config = dict(
    num_attention_heads=24,
    vocab_size=32768,
    init='orth',
    init_std_o=0.0,
    optimizer='adam_variant',
    beta2=0.95,
)
MLP neurons of a small language model. Each row is named by its layer, matrix (up: input weights) and neuron, and shows model dimensions 240-367. Each number is 200 + 20 x the weight over its row's rms, rounded and kept within 0 to 999.
After each neuron's rows, "fires on" lists the tokens most often at its 100 highest values on Wikipedia text that the model never trained on.

L6.up1893,206,211,202,228,228,181,225,180,186,205,219,190,206,185,178,201,193,219,195,222,193,202,213,181,179,206,229,221,186,171,211,154,215,199,195,182,170,223,179,204,252,218,190,179,234,199,217,215,213,179,181,215,226,222,196,189,211,222,198,205,200,201,189,188,180,209,214,190,186,220,182,236,192,174,200,184,192,224,172,191,204,207,202,196,224,192,179,178,205,206,239,155,206,219,201,204,191,207,195,196,210,237,172,193,185,203,174,172,204,223,231,183,205,166,226,215,198,214,217,183,211,163,219,209,211,198,196,222
fires on: " —", "′", " about", "″"

L6.up1025,237,188,212,215,236,188,198,212,196,186,188,218,219,205,208,185,195,192,204,170,199,179,194,215,230,201,215,203,223,191,211,227,195,185,196,216,211,213,201,209,193,185,216,172,195,229,174,223,206,224,168,223,183,198,172,247,220,184,190,231,209,171,245,208,149,234,201,216,174,183,206,199,208,195,189,174,186,201,207,217,200,194,156,173,224,163,252,179,211,209,200,133,218,223,203,214,190,194,155,185,195,198,165,211,159,184,199,208,180,200,193,195,157,172,236,208,190,179,221,193,172,165,194,235,223,192,202,216
fires on: "==", " =", "===", " =="

L6.up1494,188,226,157,201,210,189,182,179,174,222,225,222,204,210,236,198,219,198,206,204,204,235,202,209,187,189,235,175,215,248,194,214,143,179,166,181,161,177,205,224,188,190,217,186,190,198,173,212,198,216,203,182,239,174,222,221,201,216,205,208,204,165,219,193,245,214,225,193,197,207,199,188,212,200,174,183,176,205,202,208,211,171,179,170,183,205,166,194,191,188,197,199,204,196,195,166,195,189,223,217,224,202,228,205,191,205,224,201,210,211,196,193,176,160,199,201,202,177,234,199,191,203,194,156,221,223,242,210
fires on: "1", ",", "|", " February"

L6.up2644,193,206,192,183,184,203,220,208,192,207,198,184,199,193,216,199,213,229,189,218,180,178,208,248,201,223,228,187,211,196,187,205,224,210,175,175,231,187,175,176,222,214,193,184,213,187,205,206,180,150,193,222,187,199,215,198,212,208,184,197,204,150,227,195,179,193,199,181,196,189,230,184,212,199,212,186,244,239,174,212,188,192,181,148,229,222,225,178,192,217,182,173,196,193,181,190,199,209,196,177,191,175,224,209,204,175,163,202,183,163,182,144,197,207,206,195,183,197,178,212,227,180,183,215,187,242,175,216
fires on: "-", "–", "m", " of"

L6.up2534,213,237,185,187,253,187,196,228,217,169,202,155,186,201,209,220,205,190,238,184,238,198,202,190,186,215,196,191,173,193,199,227,212,194,164,189,220,151,173,195,221,221,190,178,217,232,200,199,225,210,204,222,189,188,178,181,231,220,186,170,240,201,185,200,222,190,238,188,168,196,180,184,226,238,197,205,145,235,207,207,206,179,211,226,230,142,224,188,251,151,218,209,185,220,263,231,186,199,221,191,208,228,177,216,198,164,181,200,196,227,184,226,200,221,216,228,174,193,216,176,184,182,216,213,198,224,197,209
fires on: " and", "\n", "-"

L6.up1069,251,205,188,195,246,205,215,184,199,181,204,224,184,211,195,198,183,188,234,193,222,200,196,205,192,204,231,206,228,195,220,226,195,222,212,177,195,188,197,202,181,187,208,159,208,198,219,208,190,216,179,208,208,222,175,194,213,180,206,201,227,178,226,248,199,228,211,206,176,232,182,217,185,209,244,164,193,181,183,203,229,163,216,176,194,226,214,225,204,164,197,149,157,217,227,233,222,181,177,194,160,218,178,212,192,234,153,233,192,210,230,201,195,218,179,220,221,234,197,174,221,200,205,177,216,247,198,227
fires on: " the", " has", " with", " The", "|", " have"

L6.up3017,164,212,187,202,226,201,203,226,182,214,203,224,221,196,195,176,202,198,201,194,240,179,185,213,179,210,210,177,207,212,192,200,181,168,220,186,226,190,183,208,212,174,200,160,214,203,200,215,216,188,179,196,177,191,217,209,193,200,201,226,202,164,182,195,207,216,219,179,201,195,206,221,206,208,211,217,182,197,180,226,179,270,200,211,210,197,203,192,183,226,208,174,229,229,192,226,202,215,198,212,147,236,190,198,171,211,163,230,211,191,235,205,229,232,218,226,208,200,209,213,233,188,231,219,198,258,186,240
fires on: " the", "s", " of", "z", " its"

L6.up1106,255,190,191,220,210,161,204,215,220,209,222,246,222,228,206,199,198,193,204,199,226,205,192,183,154,219,198,177,195,176,196,209,190,201,208,208,165,229,246,203,209,160,169,233,232,212,211,182,212,196,174,200,186,164,188,202,214,223,205,198,208,215,192,197,208,169,212,203,166,167,212,233,175,204,180,186,216,198,192,167,183,191,214,216,213,189,215,210,194,162,229,195,185,164,196,215,188,204,190,206,199,202,208,220,235,155,200,205,209,231,175,157,217,208,202,224,219,198,208,194,184,186,186,171,226,211,188,203
fires on: " ", "9", " (", " as"

L6.up2405,242,188,213,191,201,199,184,193,188,194,178,201,158,187,223,163,191,188,177,182,213,180,189,230,190,179,193,169,205,206,191,192,201,176,228,179,194,171,209,181,224,235,206,208,200,186,193,219,196,139,208,209,189,205,209,210,198,179,187,189,202,187,190,185,211,215,220,225,181,209,214,222,211,203,203,192,217,178,226,222,193,232,227,208,208,225,219,199,213,195,206,178,212,210,255,169,183,205,175,209,224,203,245,195,199,213,211,241,219,171,188,209,209,200,212,169,197,197,177,197,187,188,193,182,202,204,191,225
fires on: " to", "-", " can", " students", " North", " Lin"

L6.up1519,187,176,202,200,200,159,206,237,194,234,224,181,202,193,195,176,193,196,188,169,227,211,205,151,202,206,226,186,218,196,209,174,195,158,174,233,203,212,184,192,212,181,198,163,236,189,167,179,173,217,194,196,210,209,219,193,172,176,187,245,221,188,171,201,208,207,201,191,174,211,156,211,161,191,208,202,189,165,208,238,174,168,163,216,218,217,202,205,188,174,190,195,192,205,211,198,170,204,212,201,198,197,230,201,163,189,207,224,215,170,186,190,215,208,187,196,174,189,217,230,206,212,202,206,189,189,203,206
fires on: " The", " the", " of", " by"

L6.up541,214,148,185,233,205,213,217,197,165,183,182,162,207,220,221,191,196,267,208,202,231,211,202,174,175,175,217,205,212,230,199,177,211,195,204,169,205,241,200,179,215,156,215,203,203,219,209,177,138,176,215,212,183,242,185,206,210,202,194,193,199,204,184,229,191,192,195,182,215,182,172,160,207,188,207,189,191,227,180,208,186,210,178,217,230,200,158,203,200,201,222,189,207,234,222,212,196,188,149,212,200,200,208,231,160,195,217,185,244,206,174,233,174,207,213,227,190,198,205,174,237,217,220,158,210,196,206,183
fires on: " (", " an", " \"", " (\"", "an", " sc"

L6.up1271,199,167,210,212,212,165,203,186,176,190,206,202,153,208,232,188,208,194,182,214,192,211,186,194,209,179,226,215,190,221,189,198,181,203,186,199,176,193,201,126,203,258,180,192,184,214,190,170,219,207,211,200,188,203,209,187,224,218,183,227,224,201,205,205,218,193,179,187,177,238,183,175,159,231,205,179,204,189,186,177,170,209,210,184,221,208,171,208,206,213,238,180,214,193,215,143,176,195,212,189,215,209,203,202,170,192,171,206,177,218,175,163,186,211,189,223,168,207,173,186,225,194,206,226,227,184,197,205
fires on: " as", " called", " named", " considered", " became"

L6.up2075,225,202,192,179,192,222,221,225,213,194,211,153,182,188,178,230,154,173,194,204,225,173,174,190,194,237,194,256,208,214,205,189,187,209,196,175,200,202,165,167,228,178,213,208,210,224,211,185,178,185,172,227,202,237,175,163,218,236,207,211,230,201,210,177,169,184,210,174,209,194,220,197,215,194,229,200,241,200,210,197,150,245,204,190,195,215,176,180,220,219,199,189,173,226,177,182,191,213,175,193,223,181,208,212,178,196,187,219,200,184,215,219,217,213,207,219,184,264,171,229,222,215,199,228,187,226,210,189
fires on: ".", "born", " the", " of", " United"

L6.up1274,217,197,189,176,206,201,183,178,187,244,247,186,200,191,193,185,209,210,219,218,215,197,177,209,210,209,199,224,224,225,186,175,191,206,194,185,223,195,186,189,204,180,225,196,217,217,213,190,164,212,227,180,205,169,231,217,208,211,175,192,195,179,207,218,212,190,188,196,203,195,208,229,183,216,179,180,203,217,184,211,203,203,209,236,184,171,235,205,184,176,145,184,204,209,183,196,212,184,181,214,166,217,221,206,178,247,153,206,182,200,232,219,212,181,219,183,220,174,254,231,219,141,189,208,227,188,190,184
fires on: ",", "===", "==", "\n", "====", " ==="

L6.up64,195,183,200,182,197,191,190,149,183,204,179,177,185,158,229,217,183,177,178,192,184,189,170,220,202,177,193,211,204,167,214,179,183,165,206,193,177,178,185,190,207,183,154,214,220,202,210,235,197,207,187,188,218,208,211,220,209,186,187,200,230,176,199,218,171,198,212,203,215,216,173,185,183,186,215,181,217,232,231,185,180,204,173,182,233,164,184,214,198,224,210,213,192,213,200,179,206,206,199,210,217,213,182,237,207,206,195,149,200,189,177,229,217,250,178,184,196,223,180,222,227,209,194,194,196,196,211,243
fires on: " H", "-", " Jiang", " Ji", " M"

L6.up113,190,164,167,176,196,205,219,188,224,198,180,225,217,180,219,192,189,219,184,200,200,192,217,218,199,165,214,194,219,162,195,212,204,174,230,218,199,184,179,198,204,182,213,195,218,199,210,202,175,250,180,259,212,212,215,176,173,221,196,171,184,196,176,220,177,207,230,195,198,161,185,202,172,173,227,173,197,228,206,207,225,205,161,184,220,182,190,223,217,202,210,243,171,190,181,186,223,202,206,161,209,191,201,235,196,175,217,195,221,241,169,208,207,208,229,225,233,205,192,231,188,242,226,195,186,198,164,219
fires on: " (", " |", " (\""

L6.up2435,203,232,186,164,199,134,190,200,216,203,209,173,177,197,205,174,219,206,194,212,175,188,244,180,181,218,224,221,183,199,208,188,204,208,211,193,198,153,185,217,220,171,164,189,217,207,170,221,187,195,170,193,208,247,217,178,194,189,221,237,177,172,183,211,186,190,181,177,190,192,187,196,163,205,204,199,197,196,229,203,236,205,179,195,230,222,201,205,218,225,230,224,156,220,168,205,184,196,210,194,195,190,197,203,168,210,223,233,208,209,153,189,200,200,176,223,201,177,203,226,181,174,208,206,173,235,198,192
fires on: "5", "8", "6", "ebu"

L6.up1387,172,166,189,221,189,242,178,198,151,177,209,202,173,214,197,214,211,192,224,169,218,224,182,196,183,240,219,218,180,201,199,191,233,204,190,215,192,146,189,221,236,168,207,210,178,185,199,153,206,210,200,188,158,205,226,222,219,202,166,153,184,186,224,244,182,251,195,200,210,201,182,209,196,204,206,180,224,221,211,223,180,205,224,223,177,179,176,183,221,172,209,178,148,179,194,207,214,170,219,221,199,202,233,202,187,199,150,207,165,212,188,183,191,209,190,187,224,212,209,221,225,196,203,151,194,174,188,196
fires on: "\n", " in", " for", " Large"

L6.up900,195,189,209,168,227,193,238,233,210,188,192,190,188,190,192,175,193,196,230,204,173,188,207,193,200,204,202,223,216,191,217,202,207,188,205,242,215,171,224,203,180,222,236,215,187,222,205,202,169,208,169,195,172,171,221,220,212,219,207,207,203,168,211,208,182,232,203,221,185,205,221,207,163,204,222,195,196,182,174,211,200,208,218,192,209,177,195,189,196,208,176,233,208,221,184,181,219,213,166,198,200,222,197,190,215,193,149,154,195,173,190,200,187,196,186,224,192,208,226,212,206,172,206,198,192,188,212,182
fires on: " M", " P", " B"

L6.up252,180,202,227,190,212,215,214,202,198,174,189,164,163,165,212,213,226,222,214,174,187,180,216,222,200,216,189,185,210,198,240,185,228,188,260,175,251,194,231,208,237,190,188,197,193,193,229,237,241,216,204,225,186,213,199,209,171,205,214,195,182,184,189,198,183,184,163,211,215,212,207,239,185,209,222,175,175,198,199,199,173,212,226,217,185,186,208,193,220,201,197,201,180,192,177,189,184,189,184,195,165,153,201,205,145,196,230,189,208,211,196,250,187,205,190,210,208,206,212,239,208,203,204,197,221,221,213,177
fires on: " R", ":", " de", " Le", "se", "che"

L6.up989,191,198,241,204,224,182,212,214,151,186,192,200,205,174,229,184,189,225,200,193,195,209,202,232,185,190,187,181,198,224,193,186,176,183,195,178,202,201,211,221,189,160,205,214,212,212,184,162,214,194,215,225,191,175,200,216,180,227,200,210,224,179,191,213,182,214,177,202,191,200,182,175,192,207,228,213,193,186,232,257,200,215,187,212,226,182,208,194,220,205,174,214,155,215,197,170,204,202,170,191,185,169,187,200,199,198,171,187,215,176,146,186,177,238,204,187,176,192,209,199,268,197,218,221,173,238,203,182
fires on: "\"", " the", "'", " ==="

L6.up1335,220,230,199,199,201,196,201,180,197,186,200,209,217,193,198,184,206,193,217,239,201,188,188,181,202,210,198,229,213,194,196,166,189,184,233,159,215,198,221,207,215,193,203,181,206,190,175,220,219,191,177,220,173,202,181,207,224,169,210,239,220,210,219,169,211,224,195,163,205,182,198,209,174,191,171,188,187,196,241,221,161,190,177,194,179,180,211,187,222,178,204,196,208,212,193,193,200,165,221,200,171,196,228,221,189,188,163,193,206,192,220,208,179,180,213,210,216,214,202,183,173,176,262,174,181,186,217,212
fires on: ":", ",", " |", "',"

L6.up1399,193,217,206,146,235,196,236,200,228,195,196,169,172,184,179,189,194,232,214,193,141,186,201,187,186,218,220,217,185,192,202,179,209,180,209,191,190,180,209,209,197,201,218,201,255,176,201,189,211,187,189,218,211,216,185,235,206,191,185,163,206,202,201,209,188,242,222,196,167,190,180,195,208,208,210,206,179,201,229,189,192,191,185,170,211,168,173,216,228,219,207,165,206,189,205,177,183,179,176,225,199,242,164,193,191,214,167,207,184,186,177,219,205,187,209,196,206,204,184,237,200,193,205,160,190,183,173,201
fires on: " S", " and", "M", " s", " N", " Am"

L6.up2992,200,220,177,172,212,211,212,184,208,205,174,211,216,139,210,196,196,180,218,198,191,227,228,198,205,187,181,214,221,213,229,187,214,172,218,182,226,186,189,185,214,213,194,188,223,184,228,182,156,203,164,193,224,179,220,170,183,194,204,212,207,209,180,215,182,189,198,219,215,265,225,239,202,194,199,207,205,198,190,227,205,210,154,206,220,176,193,192,234,177,211,205,197,158,232,162,155,202,194,221,184,216,210,211,237,228,192,213,190,192,181,230,171,212,171,200,201,227,241,175,188,171,209,200,214,216,192,200
fires on: ",", " (", "Q"

L6.up949,193,212,183,189,211,184,185,193,228,191,250,160,222,202,228,154,183,205,186,200,196,183,210,198,221,216,188,204,231,240,201,199,219,220,191,194,186,217,194,215,187,145,212,193,205,248,218,213,184,183,189,219,220,174,194,193,202,174,170,175,173,171,214,237,193,209,228,214,205,217,199,204,191,208,233,225,202,168,191,171,218,208,187,172,200,184,175,184,201,209,186,207,210,226,155,173,194,193,182,197,175,211,196,204,228,207,190,234,193,198,216,191,244,206,209,210,243,243,191,239,260,194,180,220,232,225,175,206
fires on: "'", " Council", " Royal", "We", "–"

L6.up2369,164,191,199,188,233,226,218,184,185,205,201,215,184,187,225,187,190,203,209,209,185,209,199,178,205,195,229,209,200,219,216,202,216,214,203,213,204,193,235,230,211,227,190,198,217,209,213,180,199,203,210,216,202,239,226,217,233,205,189,191,246,177,200,172,164,179,191,188,203,177,188,182,186,209,185,185,190,214,216,197,193,209,198,218,241,194,217,194,211,232,206,203,188,201,224,177,196,182,187,201,183,196,235,193,246,188,185,185,211,210,204,215,219,208,191,218,195,204,198,213,211,157,185,154,229,192,203,192
fires on: ",", " P", "),", " D"

L6.up196,242,190,184,224,204,178,191,211,239,203,194,200,241,220,202,184,189,206,224,200,233,175,176,180,197,224,193,184,210,204,210,193,178,193,205,219,188,193,223,200,198,161,203,186,185,209,194,242,173,164,162,232,199,168,195,175,184,196,196,208,189,191,200,208,208,205,230,188,207,223,166,238,220,181,192,213,222,202,207,206,204,178,172,215,174,239,197,222,223,190,171,146,160,186,229,207,169,183,211,195,197,218,193,218,217,187,150,204,207,208,244,192,235,170,184,164,190,241,192,199,222,176,223,190,205,191,202,205
fires on: " in", " the", " of", " a", " was", " for"

L6.up597,197,196,184,210,232,187,226,224,204,192,203,163,194,189,200,186,202,194,216,197,216,181,189,205,196,215,213,212,229,184,154,202,189,193,174,195,194,214,201,206,229,210,212,209,189,209,188,169,216,234,233,247,206,193,207,212,194,195,195,212,176,189,182,219,215,200,190,199,204,196,191,201,204,187,192,202,199,212,188,217,181,205,203,184,190,202,187,212,235,211,208,173,198,218,203,236,166,195,207,185,155,202,186,218,175,178,184,223,226,198,195,209,205,202,208,235,183,168,199,225,192,184,196,206,221,179,198,185
fires on: " of", " and", " El", " del", " mon", " el"

L6.up2486,189,175,209,186,229,202,201,209,205,202,168,194,231,196,211,151,213,168,238,177,202,209,166,161,209,220,206,217,195,166,232,212,193,188,224,214,214,216,183,220,204,203,198,228,210,197,203,164,215,230,194,207,185,203,160,203,208,224,227,197,190,205,160,174,183,199,202,196,192,171,177,196,200,212,203,207,153,204,229,164,222,199,177,206,216,184,216,190,199,193,167,209,164,221,192,193,192,199,186,204,213,210,202,195,174,185,189,213,202,221,168,174,184,214,183,202,202,215,150,178,186,187,190,198,192,208,187,213
fires on: "==", " ==", " ===", "'"

L6.up1747,204,234,186,183,227,173,174,220,173,185,213,164,192,170,231,208,201,216,205,194,223,224,172,182,165,215,223,188,215,210,204,218,206,198,194,199,191,182,158,203,215,208,229,194,202,201,187,190,259,187,182,183,196,194,177,212,208,163,211,203,208,171,205,188,200,220,248,196,182,218,224,197,185,179,206,241,209,193,221,197,210,227,178,167,189,226,205,196,220,217,245,178,174,221,176,163,207,194,172,211,205,215,224,209,166,161,186,212,180,215,210,190,201,211,188,197,230,198,199,231,223,216,225,204,203,194,151,204
fires on: " of", "–", " for", "-", "For", " For"

L6.up1003,216,245,198,230,198,202,213,165,232,191,215,205,239,171,206,181,198,192,185,240,215,191,197,210,208,202,221,200,198,196,171,200,175,216,170,185,216,206,201,180,202,169,212,215,229,195,195,212,195,207,185,192,198,207,197,201,210,189,197,207,211,221,209,214,157,209,211,213,203,226,205,186,238,173,180,192,230,205,214,196,207,196,203,228,188,201,198,160,208,198,195,137,204,206,186,194,192,201,187,200,192,215,233,198,203,204,215,211,198,207,202,195,203,199,245,205,251,218,188,250,205,204,231,218,227,220,166,201
fires on: "'", "0", "’", " failed"

L6.up793,170,191,219,165,231,177,214,226,175,191,203,226,194,195,194,206,241,200,239,173,175,209,194,206,229,191,233,192,249,181,201,188,175,154,210,205,197,203,205,194,212,165,192,190,266,232,160,218,198,194,193,224,215,204,204,238,207,180,165,187,193,166,169,204,200,192,223,166,203,158,222,197,192,162,186,189,183,228,209,199,146,196,190,215,208,182,164,187,194,221,188,189,172,181,202,223,205,200,183,217,207,165,222,233,195,196,214,172,215,229,220,202,191,219,183,176,219,201,179,194,227,208,191,170,183,226,200,203
fires on: " m", "m", "M", " a"

L6.up1900,205,204,202,186,230,203,234,199,227,182,160,228,200,212,211,190,195,196,176,166,216,226,191,201,182,195,230,188,188,179,180,164,179,174,214,194,215,207,207,183,193,180,198,167,185,192,182,176,193,187,186,230,218,196,191,204,232,222,189,205,206,162,233,206,160,189,185,196,193,205,214,210,198,207,222,181,202,239,189,221,191,202,203,214,211,211,189,189,206,189,211,179,161,254,196,158,193,204,229,205,231,228,216,233,212,198,178,228,182,200,170,182,222,197,197,189,206,196,186,176,186,208,227,203,213,200,177,239
fires on: " ", "-", " H", " Z"

L6.up1898,224,221,219,196,210,197,201,193,185,216,187,219,199,214,208,241,210,228,203,209,203,219,204,219,200,224,161,201,237,214,162,200,216,195,194,199,181,192,215,190,203,173,208,225,197,232,216,208,155,194,183,206,218,187,166,191,186,188,199,204,210,177,220,225,137,217,234,194,169,212,186,209,179,180,209,146,188,222,173,192,170,211,219,244,180,226,193,175,181,180,172,214,222,183,174,200,178,157,205,165,180,224,226,213,195,188,189,186,233,248,178,178,182,213,209,202,171,188,218,169,182,213,211,171,234,199,211,257
fires on: "==", " a", " |", "===", " ="

L6.up1499,214,191,163,216,179,212,198,190,184,208,188,200,235,231,193,178,198,177,216,192,194,207,216,234,186,211,177,216,192,204,214,212,171,204,222,169,185,193,180,232,193,219,226,196,202,214,209,212,209,208,164,201,167,153,189,201,189,207,197,190,230,213,180,189,197,204,220,230,236,180,177,187,184,209,236,159,217,175,202,193,203,207,225,186,226,249,215,236,214,189,191,222,203,219,241,212,220,197,180,205,203,194,232,208,201,162,214,203,190,199,206,230,211,214,210,223,186,218,181,173,208,153,221,192,240,212,199,213
fires on: " ", "–"

L6.up1443,244,239,208,190,200,173,233,184,207,190,185,207,154,188,196,205,179,211,233,179,200,213,192,177,180,176,203,207,186,191,180,209,203,204,221,189,180,203,184,237,206,231,232,193,214,199,199,206,206,214,200,232,190,222,208,194,212,213,165,230,188,168,215,228,195,202,233,192,200,183,199,222,188,175,214,196,220,215,232,172,214,218,179,187,208,194,188,184,196,165,186,215,186,207,186,167,208,194,203,214,170,212,194,210,192,160,188,216,187,199,161,191,222,190,191,220,213,213,223,224,217,210,210,206,199,194,207,244
fires on: " However", " This", " however", " is", " |"

L6.up2179,195,208,204,205,207,208,182,214,184,197,173,196,224,220,210,177,229,209,211,171,208,190,210,233,226,177,242,229,186,206,172,206,201,229,204,187,188,199,187,182,206,159,192,170,207,211,202,188,208,222,216,188,198,191,204,220,192,231,194,177,221,170,198,247,200,225,237,212,223,186,182,161,195,182,191,203,194,161,237,199,187,196,213,206,188,183,193,198,206,155,215,183,197,194,237,210,211,191,227,186,173,212,210,235,182,188,176,182,235,192,183,179,201,191,201,205,208,195,202,197,211,218,240,204,231,216,202,206
fires on: "\n", "|"

L6.up2288,225,182,196,196,187,206,181,206,189,174,213,187,196,164,190,187,197,186,199,155,202,223,191,183,193,223,234,211,198,208,219,188,201,196,190,227,214,189,194,223,227,179,164,222,190,207,207,216,193,212,168,191,172,208,199,219,200,214,207,217,191,197,184,220,205,218,214,204,191,208,185,230,182,201,191,200,217,203,189,188,182,220,178,220,210,228,233,192,202,214,216,223,164,200,203,168,231,219,214,189,178,207,192,214,194,169,188,196,198,193,195,205,232,208,198,188,208,213,221,208,191,200,189,196,227,200,193,253
fires on: "1", "-", "–", "or", " Lord", " been"

L6.up2940,153,220,206,198,217,205,195,184,156,214,180,203,179,192,215,179,213,190,203,195,233,182,222,196,175,202,184,207,202,202,199,203,208,211,190,220,237,182,213,192,207,212,204,217,222,201,200,203,187,195,213,211,179,232,222,192,236,189,253,209,188,194,222,205,203,216,183,178,194,204,206,189,199,206,229,185,213,145,216,228,198,206,200,198,196,208,187,171,221,202,208,168,172,234,251,212,197,201,176,199,179,200,200,229,215,210,204,182,188,186,173,157,248,201,197,172,222,185,189,175,200,178,224,203,183,211,214,229
fires on: "\n", "-", "%", "+", " to", "\\"

L6.up1173,163,173,170,179,212,216,191,204,179,217,207,202,180,151,223,172,198,218,236,218,191,191,204,195,173,174,218,175,245,201,195,197,196,207,219,193,212,193,213,221,221,169,197,186,205,188,188,173,188,168,216,174,183,197,201,183,200,176,238,186,205,207,196,207,209,190,213,191,241,226,204,191,209,180,175,211,180,195,227,227,142,249,195,183,202,195,201,238,227,186,194,184,207,209,162,188,219,204,227,190,188,180,203,220,187,223,202,172,214,232,206,184,197,222,228,185,189,206,205,188,198,225,194,184,203,158,210,196
fires on: ":", " a"

L6.up2285,223,165,192,241,220,192,159,184,203,187,208,165,178,230,195,210,181,210,195,197,227,211,186,201,209,229,209,199,201,233,209,210,187,190,205,223,218,231,245,194,203,212,210,177,229,206,197,196,177,189,145,222,190,204,209,174,132,200,182,226,192,200,196,202,216,204,185,179,208,217,252,196,193,208,186,203,230,184,193,182,155,213,183,207,216,232,207,239,240,148,192,213,171,218,200,214,193,229,152,166,235,219,242,213,169,193,196,199,202,197,209,185,185,176,216,176,175,231,201,196,176,216,195,189,177,179,185,222
fires on: " B", " All", " Award", " United", " New", " T"

L6.up1821,201,165,195,174,208,177,210,219,218,156,199,193,208,215,193,207,214,191,164,192,227,234,180,164,223,244,226,205,218,176,224,174,219,222,202,177,203,215,220,173,210,219,179,191,191,190,209,225,221,244,196,213,195,170,173,203,220,162,204,206,203,187,205,203,162,219,199,174,198,188,182,185,192,205,172,208,184,211,193,186,204,194,234,199,182,151,186,193,206,196,202,140,197,234,229,203,206,221,210,215,172,215,192,202,202,206,187,217,197,232,197,191,254,194,183,227,214,201,223,203,204,204,208,194,186,211,206,203
fires on: "'", "3", "0", "ly"

L6.up471,181,180,237,213,182,187,219,191,182,224,224,207,193,192,220,192,208,162,197,197,192,166,189,179,191,180,186,211,235,198,167,189,182,171,206,196,204,192,177,211,201,218,201,180,220,197,195,208,175,198,225,211,182,192,208,212,222,196,265,164,170,176,187,181,168,193,208,189,168,190,194,214,188,218,211,225,223,195,194,197,170,178,222,215,194,184,207,220,200,206,264,221,222,213,204,187,199,221,196,173,203,205,211,204,200,208,160,215,181,174,189,198,203,230,222,173,198,214,193,198,221,203,223,197,204,218,210,203
fires on: "-"

L6.up1665,207,228,232,175,195,131,197,210,188,204,199,187,146,161,204,212,195,203,233,198,219,223,192,201,175,171,215,203,188,192,226,201,157,207,234,189,189,190,207,196,201,200,211,191,222,244,189,222,183,173,196,236,176,198,222,214,218,192,171,209,199,199,187,186,189,182,208,182,185,211,204,183,208,186,198,185,190,212,234,199,216,221,215,217,212,210,232,219,207,189,218,226,186,193,235,180,186,204,191,201,223,230,183,190,191,182,213,187,184,225,219,223,210,208,200,197,202,211,212,203,199,216,192,212,187,208,240,173
fires on: " K", " at", " S", " L", " N", " north"